{"n_layer": 13, "rope_fraction": 1.0, "grad_clip": 1.0}
MLP neurons of a small language model. Each row is named by its layer, matrix (gate and up: input weights) and neuron, and shows model dimensions 128-255. Each number is 500 + 40 x the weight over its row's rms, rounded and kept within 0 to 999. Numbers have three digits each. A neuron's up and down rows have the sign that makes its largest values positive.
A block is one neuron, or neurons of one layer that tend to fire together. After each block is what it responds to, as a language model described it from the Wikipedia text at the highest values.

L2.gate201:529468470586393477470442485423501482549507452517520493510467448472564470485519531532514495510549474513422479518520510592520576514502602467470530472512490597459449487534567510535535500439408424523540501501500476471480493487478558501511510487511457490503500508507531549450512491485469518493481423455533463541552454530548458478467449467467538462497561582489565485479456522505540512538483
L2.up201:518522497471479503483572472547524496514537511531479490553477520530432468502480527531576526456553430490516459495530543554517572497499537481485486449512472543447427499512467452490507521453468426531511516506488548472487452512597442528489481556502583423500444484535473512464445468579523575491484461510485478489517553508475522527538523512506557573470515579491545443498453462522494528478520
L2.gate274:483556561539447420490473509504496483532506444503517493450508489520515496448526536495433469487460503555529509575458430530520458506534493502469575489443568502524458503447515530468451444478492576524464484444557461527464529582397527430487556518482513449463448475458462533465518445464509523447492491492445480558526526464557554522520516473481492495553486514448504542478490476504464519579516
L2.up274:528583467488507487504546563505536472528498506475519516566502457474483514427573516554480513563498533539533492535473526549471537446517470535490567476458530471492467454479485460518491473510526505513416469500506496583462474558469479423503530537542548402510507494459551440474504554555435533532498461433436566566494528512558453498436481507495527524591547456473553475521516526498432606555530
L2.gate364:479500455500512499535415470460491506559537446459470534488493495537451510537489514466439546490548516517476506476508493617511493498516461439513531541435493544537453479551466458441514548443489491485452510543488532519439459565480526522493474486513547511516488524555495564483493516534516483481518577556506557537446452437543465495381589442432455534529462408484459476471441465512516546570527
L2.up364:493501541488473520548448480525497476486545492471441500504456486465419485500523540529482501559488500481515480490555464551509554491543475488507457474459482477470484539518519518509542588451488494539486554520485467511468518472447584492495609467523576454550476542487512545443528496490466529465541500468525493523562561497472430482439583480514461497465468500491427458556430453493513571545492
L2.gate421:428493483515522503459483506510512469500477491530506433477440505525463532416486456502473570458460450604484480451502536566489458508506450526485489482531401483511476458467515522484523541462500557401453573489556527489509499518421546476460495537482505517554525474461554550545509491518470474504497513530455520483566423487452510470438491444422487481491492534484468507470459531547473562478472
L2.up421:531543560554440453464547520461490490469566495536391563471526485484468541505455453536525519533509556507477557488495476504460575468408491465468469484456465511538495556521541477461495507522508578408412572445453537447422569431486486530559528377528552497573511422525554492465479556528470467441567502503423542535453540506542502456491468475497474553556465503474477526514481516462496534453498
Description: Semicolons, dashes, commas and closing parentheses that end a finished clause, list item or parenthetical, as in place';' his second or Foster' —' drums.

L3.gate120:521416487517502458512470476490528524575454550431490485494536548472452527434475499519474467524424449482476611496511536508589486492507498502521483542436489507491518496489548483429393496550575552512498494496451570557489535551515559474495484515452577506487491580531544479513510523498489523423499528515468562472478448515561501507455524409512532469509488473562470431440430451486578400456542
L3.up120:526513499516434478470568509489475558463482466527598490515482474518527512440578527515476499505478511573502487599534421478517474506514479529530548546547462533594493451496505499461521537459566470547452476487455518587496553438479556481531501462445516539436541551451553438492518481519491464490546466477564454441551493550569467529469497478556481541552574502493512552495499526460546573432529
L3.gate700:509437463509421524492576536496552491560565450483572425517566432596439479397449460522452492545466500469523529488504471505500520429530502521496519519503493452506497459446569565526507512586515499482462534520444562538466493545475480491435548458500517548535521542481504486565487539492481418521514468503530573469486468490543544582437466494468497550595490504564506534434491530489580517484514
L3.up700:545514523526440514439508513498525496531540449513526478507508457542492517430539466539474563485552578519551519497534466433490456455512478542544444464467504437445502496470561454473470577480529512526478578551466487509472500546481467488559450474542514517548497536491521514499483554527450461464502478516433602445554515476537503483478421549505453520486444499549508495450503542473486512456423
Description: Periods (sometimes commas) ending long, clause-heavy narrative sentences mid-paragraph, before a new sentence: "...into older men." "...released in 1963."

L6.gate9:452435515554477517499498534527466513511447496489550488469506565548529512487456517482574459496462544464494496568532489485451547646523523507477430467473464515466438464526481563510486483494539472498490558513560578542498441602527532512454515480510435499596550553520504490573538512522536501494488488548481497440471479617540545475548587476478485564548457527499544551514424482531508520446478
L6.up9:457463472522437510498525530430510487483454451502467449516552544497483448497521477483500521500532526580519438524557455501499435516533447510461474540512422431498515446520556462544457527487477481493506511510489486540541501484491516510540567437457520520569510468531503530577484467506514449568470453547463573466551400508597529541518554447522478609553557480477541515452427593542511482461456
L6.gate125:500534484479448536529463537567514493489457497543473440535481509527499490487488481398514479531515520510600515561440480452494563526596516515518478492499426521472496536463491558491428540489487509520580570471487489549421524547490504534445537494574432487519541541548491562494540415490531520507442469547540451573522490468485530592496507560389570525491483539482547439505493483507507499514491
L6.up125:444464545503551526494505531505449494482480525509519430456507454516502506528527525452462543515515430590550488472511497488460443548532451495448474525504410521487506510450532513496437490454547566541524544418495499521475481456535542559518487522497410562594486425527492458503492511460445580467477441536557570557507506547512543533447536523484542569501513589402521511511435456481556479498519
L6.gate215:557528485450430487491459460517444466497499537507555488515514511492528533489537518494502457488500541455419510504510465524466487507517441511607533505475466500480439524508512494504450545528489500513456513472500585586423518465584520495480542461517485558475465520464457403531524442471523481570490456512545511486517407525483530510381526526490465565416555499557499502540508486477578436432512
L6.up215:540530546475446431538563528508467509486426541505476407522573446519491498446541492455562476492477484513408412476502474479488458540525410440482525550454496515524440480516467515479406497531491498538553484504454555541455477509501489409522502537468493495455526478466459410505475523491503506547488495494559502438541436519431480501462461504494486553485490483506568472555501511475513486502467
L6.gate222:546579520466467474494567487497462422487566444512535398523516459489509507397497485467479474508459458549487559541460524553524536467519480488512539493516514562496507523462572537509513594559524450500463561521519519493458490501447542470461465457469477478385498532527484501547496526432513508493524444461581554476542487558469553475536441440443441521493541446570468463439422472423452500415441
L6.up222:486457557486453405442510506484426456524488463485482459439531501509555477397494515475504478474475452495488552566506527567523410496453510498494495479560475500494475507511532526478548589491496467511468482503473574556492493524493532474440540480534544447456527569572378532512430458469478502558555447536533552439543516498477556465509488477450446531544597529547472452448467431393478455462459
L6.gate258:516389566476448461475511459548489509524579533514578527471502532495542495501514540477498489471531428524451467512602511503450456556565538507536489464553483524453451499486513540498401571533494489500537547499503472497524518467540464524549481446498539451450513499519517424544591512522463439454593425551507481522491483508465510525503523535511452470503411555518548529501502588493497517447468
L6.up258:468476527504423507442489484517484529472460466537467498526501434490469500536501500480516513482496459503541530509551452491456421466485514455552502543477471524529538593487478476511468497436468505521459464474465567534508439536463514480468524466398480509454547481601531492521528415444438533569519482449516533508514473492504436432455472495431436593576515532456472573509509404414491558490507
L6.gate267:511558421507507490543462530515560502450543436518438537498547505485535495477450492528495519487561484473458510563512512481482492469511540505462459474544529523557528530522482555473470558469466488479502457569577470522568507426438491468472424521486485453507511497507559454480519484584530577484538516559475544498507428464530450566545437505396543498531463534443503453511435565502531545468552
L6.up267:442521543471473503505558547536469517435547430454454482471585482463550535421429521474546530480500501499478465477540540488463488486480471502481422496551464513528564504499502514501457554417464463593530510566583447454524456442522530543455454427487496473463464494494530484435492512479516588535576495520479449470539453450511476466459475472438486520455461548447515476473508485480490585433497
L6.gate364:476471555480435511562485545535489505424542493522485532498443484475577469475529483514500470487490492406520477449488515531446525473525549391510530568425530456451531509522545579527487483461474487484474466510535538446518488522514440507410435538507455506434461519421477450504528556528495507547523565491494539429549407484440549436497510491492535490453455529514468560524443508523472530515503
L6.up364:477486452533521553489439478486511492504506517526440517416440442538541470456543454486486448469480513445471494496498454443502493530511469438500453507505509534482486499529447525504467443551503531472469395565487492519571406471420464544495518482513429482560493490506482460529502502470527560502549495457516534492487479479483498505453543526521524503486474518477473493571530537557543574473501
L6.gate644:476491482509530502433558566463422563473509491537474470479550486489567463520531565496521474512572478535583445452474496514514470527529496513425519574443396493523523496467473495507591493499486491524479489537481513524426550543465480517494582457496477537463502556438533465505531508587449549567560443517480531511518614546458544495477427522465467504498472460496537531578483481532494441522517
L6.up644:521398476479480515488501530488391544475549524514486506464508549505526526503538575481506491450503426497499525448532491463478471516527479539459490543524409514535522481470487550525462512481500467460516524555521420472441556514443508520380528503490545507520526545496518451470478515543490584490564469491474489514460547482447521474517546444485500586522483488568500574485433547537523479482521
Description: Commas ending a completed clause or place name before a continuation like which, where, or a state name (Lincoln, Nebraska), plus "==" section-heading markers at paragraph starts.

L2.gate514:538519430462508533482480481533521562487539468495522554474516508530512522479477527479481468543451543511438437495514548508481532514463510491527507556443564527540529525528550556473441498514533565524478405560545444460478495515540437499493536478541500526457473443467489460496566474404519500510446438537514571466584473469468500527515495517481597487449465502534540511511462522527489496457576
L2.up514:497537489400419463452531455508446522526531502525535522528461505455455456578516425463482462497459513424431500461507472491472494538474501456524450547483464419516486459417492459513486528446465560479525505516522437507553468539530463527453408459542464561456447551446492486478561499502550514479543492495445430494545541460525522540557500547503514487548456528500526523514513506475507465533517
L2.gate662:505486514505502505527407495493469529444453466501417578578545564486475540545485536414602534443591459522495525455443514549453567466437575524442444552565526507508534485491489530490499528490524510487444515516450502549495492503489513513541505474534460467503428481474439463549523517554461466547501521552500531538473532433489500452534547538500425535438549478598457498566450493462454501498531
L2.up662:447563557504483434555476528454525536443437502514518503478528490559516488556472558493553483417583496535480543491539478494475518559503581573542533473481415488537495512461533489503426513571517473475500567467544519511426506570464522472532442483449540536503438413470437550586506447550441523525497557469483454518445446491474454481459480447466529491448490487443461450495535472500543527427509
L2.gate669:471442434521477458553487455498463548480458537507542499484519515500474463520577529521539515468496478474545487511457491455475488429560463480481474486480547521512526444453389593515447472520519458489522490518552527493502435469504465490433487467473461567496480471498538442420572594488514534542480544509491510508519520540552526429486419555447443507412495518578512578456467509495512550468545
L2.up669:495467505412481469466470531569526508420510498498459544448530423560521439449483505473496428492480595529521451522565546426496520555408435564546525586498467447466542586454449483492466478492474532484542558498512551533485470479491522481481471502540430482466529519458457478545533460525454479415541480561473549456522439468495519418508534407456501517526510492567431477540450525485527548546532
L2.gate681:590528542492603484472518501437417497482459499477549565492494446476483552443550421574508479481529533499484521461477498492425536422510473487520459469523431468519508473510499444525423468482471533435483482537475536483476559469401482528459494522506481513421556461395519488492531517430531550568565553433442422479513547512478527492463483478485463461478478493580491507418494525519495498546491
L2.up681:537522562504520480413507472469406498479470497460554575526540523468436532430563414512498516484534526517534534496501487452447525400461508443510478506547483467532522467461511490477465486436515538464459522489490570489533518486434506550468555523478495531432477475367519464556528533523544493518501503436479441450510483489527519415461494477488481450468483496545509508445480548498434524562564
Description: Opening == or === of a Wikipedia section heading at line start after a blank line, e.g. ==History==, ==Schedule==; occasionally mid-sentence "of".

L6.gate65:523470487535535543471434506430541454466555454574475469519485594508523513482457564496509512532491557493505450431442554460542484448451483520447430551499485461527428579508475521497526466499474510513547539463452464530498508516498491518509502580485463478532509458448508535450513533534586521487515425522517572434499522492498511575498511533470489543533500463472479462482463593461453469497470
L6.up65:480478528577503552482429468468539489538533484543486463448502499530499479392528542561501529523437535525572508478535527544515493493472532499449429588435504473537442488511426458521540589530425527454530491465547521587430558506508542458502535485498527472487535463508456469432525500551524544540492432536571532456499509530516465583441585526514474554547475521498495514537550534493506566510509
L6.gate221:475403504472482449513588517497442521452564514544525540453525479488537508515466547447534482470528523472503430510529472576488455592602559507460445534520431517494490486509550477456567579454453563505470548519508442531458423502566479585537522481534561548465587537526536539457488508536521472502464514480494485483486544476500539458544571492488522488454533498515474484433548514519551480581460
L6.up221:438451546506476442492614520491473548473558547516556484471524487476521476490441521494497477445545500540514450516506498521514460586530485460484462554533496518487422498478534473431512569444451554527532513461547482513479441481533509524518485516531587565491537536481551546464465516588494459487463489516535496478467552459504496426552527497518545534506514499497451456444504570585526458534461
L6.gate322:571531528484462471439461478464482471502562488569455510460458520499429425530507574549441560516492527573475477484471502523470481467529476546545414507485478571520519453546482442458461555550534519546534497450487443517521518558490533527506510467511434472436556522533493459501513573514556461550539562482505450467488559469457428495540532522443567458488512530479508547483449513446549424547473
L6.up322:494502464516552579506572507520468560562506476490480440479532595510510517471505528479515437535570477485527520493457469434465447534513552551564426579526490476427406454461508537511554500478570475532542583441481478509519466537497443478480435509467527603438483479508523535569549491473550499549430551530490460526492583521533481543547455553481552531521546526562509525469534497497432437487509
L6.gate373:396560511545451460586564480454495502513468451505477432514503490444531507520549506506478483502478542523516478500457529477479571502510569478545424507456516556513458481476472530486446472489548545548535470481536469419438442502475555466502463488533477490455517486529507470480435504502516448529492441492453452553527502504478452483481455533431466494521555486530521462494509532599510561541412
L6.up373:504435531512474510516547478541489534486423505546489501458506452431504490466480502533510536486564434562449538525561531519480484561514486499487431522512450501563493480524483378515532492521496513607516502553514477529497485506601567518466381444564563498476498506464477500460497504519539495512559580551534515463473570470460474557538450485494492581566449449486482476564489539458543532518489
L6.gate442:486435489435539422483577535485462483493463572468538555444487502465488525455532471491560465545515500525474519532490579481496461482521559505500482426497567456360495489511502508530526471503532460509526491474503475403508544481571522429574472457507505477494503517476427634419510507556510463482479527512441480493531482461514499467557546445558539531456527495504490485527478490564546452466520
L6.up442:524445621499448522533471509451462497512492569498580528451504520558525438463561566501468437492456507506485494492532514488476505492475533518539555544619556481439510470491592505567465493552528564460497496500519449492449450511540627457562499494444478516477575486522539472467548486485436468565432506543401511501495502507473450469515426436584563452561481560496471480511526550533504530584551
L6.gate460:492555504492484495429508423595490448474456518478438519577468472461470479454532449504507473422502583524451464534522446411451524507442503538514476459508485521524462531454481470497517449487478500437532442480422526570552498512524594470480516517486497578559538497471485481497467462517545509476600490537443489530521477476531484509545530526499446464547480508468475494434480493540557456504517
L6.up460:450488480506468439484529542538562488468409476488538478463486435514458512485454458490484478529562610454542502509620475588472494481415509461522494492557470517500436525497553457499474525579445538547535508447515482490490516438499472552548514435532557543515534493550485487440549430513479455477432483525548454527527462449534510512492515532468519500423510539478471518538514579447477455496438
L6.gate574:514516476543531582512498525465451508485474576564510574476522554493527451585441518474494474478507495543481445548556566437479490571495512440498477459510529493482497490477498550468468479523516470498505471487535494451548546523502442466534454472500474414523572523434508559456453514501520519559552512563531493492464517505483426513472513539538497400537462455489419535517496514542482486536553
L6.up574:555466497473535461461478490519541527486484539450510523469465520491510570516522384548450574524483457496570474440508488495436518482541563441482513481555594500550537475552540522467484507473535486555479530520485515499480503498502532465535541496454466478487483503517451472494440499507510530507524500518490476456488519452495555475494488527535526484478434514471465469517482581479562427440501
L6.gate663:460485519579522517502497497484440533508575534478505455526493471548487518534562449459475585532512521527499460507472506462423530462539512525584585548545505525456497456480511502450466505459481538510530467452519456507455463475512493478588441537502438487499497536574638431426462523489563455515478563505541445523510471503446394436506539559496578433468468502429522537496533549388556493469455
L6.up663:456543516517529487465510479517434460551466493579508468526512539545519522490553508546428511471506531515489594542474470482421475496514490496504497455482485510508471495446451518535491452498556501510546503491519539491477458560473522544515465491466431568535532532451507525470479495608580499465533570546523517511529462491455503441505517483480509498427586392457447541515469478497559462419467
Description: Commas, semicolons, or and and between items in lists, citations and tables, such as the comma in Robineau-Desvoidy, 1863 or data mining, bioinformatics.

L2.gate195:512525503491565596580537461460517503567484485525518479476465549481487459478501505457474570489548581469453432534486472512510427479554438506534506411509494482521534547575458536485508485494512526557451503422529459496457487502483592532479514554440529462476483497429446418498471472484540445564493514464514467545476476455448504512476546524547546490503476506548506537546452512470456490427443
L2.up195:493561524449503554492452469482576551496470521478412548456485553523437568511459529484521546475469487492490534559478556469521451533464457489494538462612476503512517423475501492444490534460525480453466538465486452501498458430611498506539496485548535528540538535559503493529491498453501504474445538451491447589497484506537463558508504540559537474450571517493530501499526549532457495509519
L2.gate235:510542447474468460458475473540503427520460495456420530543603531565470444468461472486582570485473463414505496566433503546569520443452434455526481501473482522424480481493510551498453502466475516447402604511536533523518444537461542467467510451455461533550517465514525486436522450441597574493552445544470580576559506450498466448484530476494454444484488489510464466546485554501469508517523
L2.up235:514518564500471481524473429496516490482446503505569601473466450415521434559585490477471509482519509524448526512518476439526509502496501473523531480505503548602573506513474515429475495487521472453570488584488512518514474494510569502512442444496549512521483572519507497491493463503431575483458507584517473476477543495516483514570569481481548517510499473459558549542493512487512524565522
L2.gate270:598483502548435505557458452537489503494482471488436464454487551530541499569534448477529541533489441449461528465461472472557506535484523495485480448499437551481441505537550507538457525526466447452501547498507475519451509442513464469528478532435473491533490484504528507456499448536475555472550442464504492475533569413471534521459464441548544425504551477448559589498482477540477487485503
L2.up270:557550503519489541545519503541521500497456499452460517501480619499512528591575500454483484498529408479439539452453541557514527487502527461515489512552430515520504529497551537485511453525508579476482488436545452508585533447469558472429536525549521512541511526558570530475460543525422520519482518524538474525532562430509517532499527517529465504509540521492465496539589548437505474569496
L2.gate419:477538484500471537486523504534540517453497514510536582517491550484514531496505529489496527572466485411470471511489535502531455470467471545552521507482540519481465542507530523408494473452456496475541500568559440500527469518549573531513467497463461564466593453518555468480507486472473461524420548542458460502519546480493436517474505477537498440449536600403559532511549463490469557487506
L2.up419:464520512446500451437503431546444487462522495439529517476503515518484536469567510587530508524492438456478539569483555516497481541484415530481537555483513553451539502557507531485477522495434522488449450579529449503553431476483500528441442549495438503509487500464515435510457492513416503545515541460459489525509496467490479513409456504531537411513521520475501526552426480592498546499537
Description: Double line breaks ending a paragraph, table, or list, often attached to a final period or pipe, just before a new heading like == or ===.

L6.gate5:508490525497504444542465493492506442468520484523490541513417540472417530495525556512489540484494496563521520531536546546423543488563482439410557549505531466538530556467475471434483458506504585537512458479553505480414468508496521462561504507529543510520482490457504569411430482505527470474461469468494504482500498482516445528494489483526500479506487476468540519524508554463553504535419
L6.up5:508497495531420561478494516497408471581475498414511490536522484404554575475560505442436489538512591469550483500558455511553522519475539471473433542502472544486491445525484491517500423563468516435448521516508415472430538492504515449517465498522493537489500507472484512582474501520547527514470517473488531482523485526555516452566481529450472493550539473515463534458455515501478488510488
L6.gate24:399534455531407476465526479555558491531557464483487541589431507479544499476487538472475517500413537496549496534486457490444469509452543554494546529465512523517462495543474523476551520561462473409480508535513562509493454518513552449448526570449534534491501490515567490505515498468432496507538588453505496443460511444436513500493547480540490504523476463487514425493498467497522588530460
L6.up24:372501506554476528550452475472534429492493432491492440515495469509523436540515582468455455480564546505490466460525473458511559443488490540531539453540416562514528577487445560489447450544518485509480530465428478436508481504562489472476519571531537435435457533459446496487534531499438506529471457515400514510492558534547523592492544466540515551539471481499456488534525444527458510530480
L6.gate77:444482497514542464442493525478467559431500457545526503517486555515505482504500465550447445462435514505417524557476491516495436519516562515468488537537554526428483537492478501479506514460523476502534547483549505471510522486547457466551443515549437553517469472516503534520519459496456523502468461509549369421499559444516521420457497507492502510497562460502503530456461411518552513501488
L6.up77:463500483502512499483538524413522610492523494509503465571547576511498518465489529542525491456467539524414489560476446477516490516477575430436516487495506518409461595470490478475478489454556491511561498487523525526527527477518468431505437491511415531549513491516503569576513428538467499542465484498486460479525557462505461556516506456451437525533561457507536536522546482540567462492512
L6.gate449:455472490483470457488530379501512516572530477489494507501491435494506496457492496528525575486442538466476517565473496488425506539528486423439602487481521556492533506463400488515469526513512495551507432508548505587528545523513511432484504512471496500445549569463548561564469565557467554530567490448415534494533496527532457554426502520485553452519479536493469533497462517533524594548505
L6.up449:479471477524511485510486372493504461570526430533551468524468470495497442494491491507509550515506555495461521520478524451476509561563538478509531507508578549517486484456408528492447488491571450538517470499582513511548535518499467443462512551496485532460505534470530489495495600519474579539488444443471522491524527504500468478472523515441569451568556509484519532468474494473550544545429
L6.gate476:458508555480571459506522519486516549422412481459541513476571521519500430521512494587567479459516506572518484474537582494469581546547506438475506496559534497479517503455523527448557486535519476475494456442578507531501497506493481519587464505478441430474436508466542495539458577433484536499437540484477480481501527578464502493555553431496578414540484477465538499443485526518533461472437
L6.up476:483536508549459421543499495485540527445452422481534524466562493499471439406542487564556561524513499573479492507506499506464500554550532491477550451510520488501472465482524531454541459546561469551500471496573512538472516490526557490584435486446480430460475511453517540515518505472460544476445475427477523569491471486465458492534549438410551468491477442469554533509480459461516547509507
L6.gate511:527495459494479531519477456573559477428527533535553528569513511503487479525406508480489447471469523489424554466423459463531493483500514378534564459452467492446471563482532518481502449539523529490520521484499509483581459536495455464476429542515505503494551454565493440504512490467419474526562482492455446510529537499512483473563545483488589451493508486554485555514477404511578553491427
L6.up511:440530571439442484555483471520472525483497440473547502480513487468537456562543453433369542407485462530511514544495509521467475444459600493534477471522513536542515499506531493488509526487540540584552473439537471478492533481468527527435498472506463518454532487477494509494482498472503494539479512530496473533533544487470564567484526466510494456504537423462486515513486590510468497511493
L6.gate605:524517502511493450486593447443492468476466492472519477456464545486456489528501523553454539455480510531429450528505430542501481484507511491490551526459456546521549524481481512492523446471476524452461473459438543458520449479506476485466535538571520472466517545506597523490514604531544428498526577459480529502500482564451450498515509515458523493446495514472541501493452512510529469553427
L6.up605:481484420502483522495519436497521483511575435526482511501501490463551510560578537489468525537483531447474545491455487552531456450534485573537438528503505510453535511446489497392530554490504521554466561474452481458531528520507504465407531494450548514474490570530548400489528598558578458498481487564419481539540566504536502472509552497498415513464501495467412543411495579480447500479492
L6.gate621:535519496531521476546525467529467521494478493567441490559476484523500426517468456545472433454552576483508513558473500577495543456518455458518475480525498516529435472549458529475457533529575511475459518521517441449532530563508421453487469575399536517472518440467414504564505526496551416532488533483440505530501497527501471554541542586499501524539523492480463499506458521502501537539446
L6.up621:485534470583491532509559477517519499464531530570480517429400501517487495474523505591480472492536589427475463463542521494498523496518502469503525449399553561482457496501508465501490472496439535496517467537478507500479526513518506494482475554483464542483515517444496550513488498469470532460474466486573482492574499552548481537561516546564499579497510464459503491551461504448528523436517
Description: Double line breaks closing a paragraph, infobox or list right before a new heading or article title, plus weaker sentence-opening During, After, On.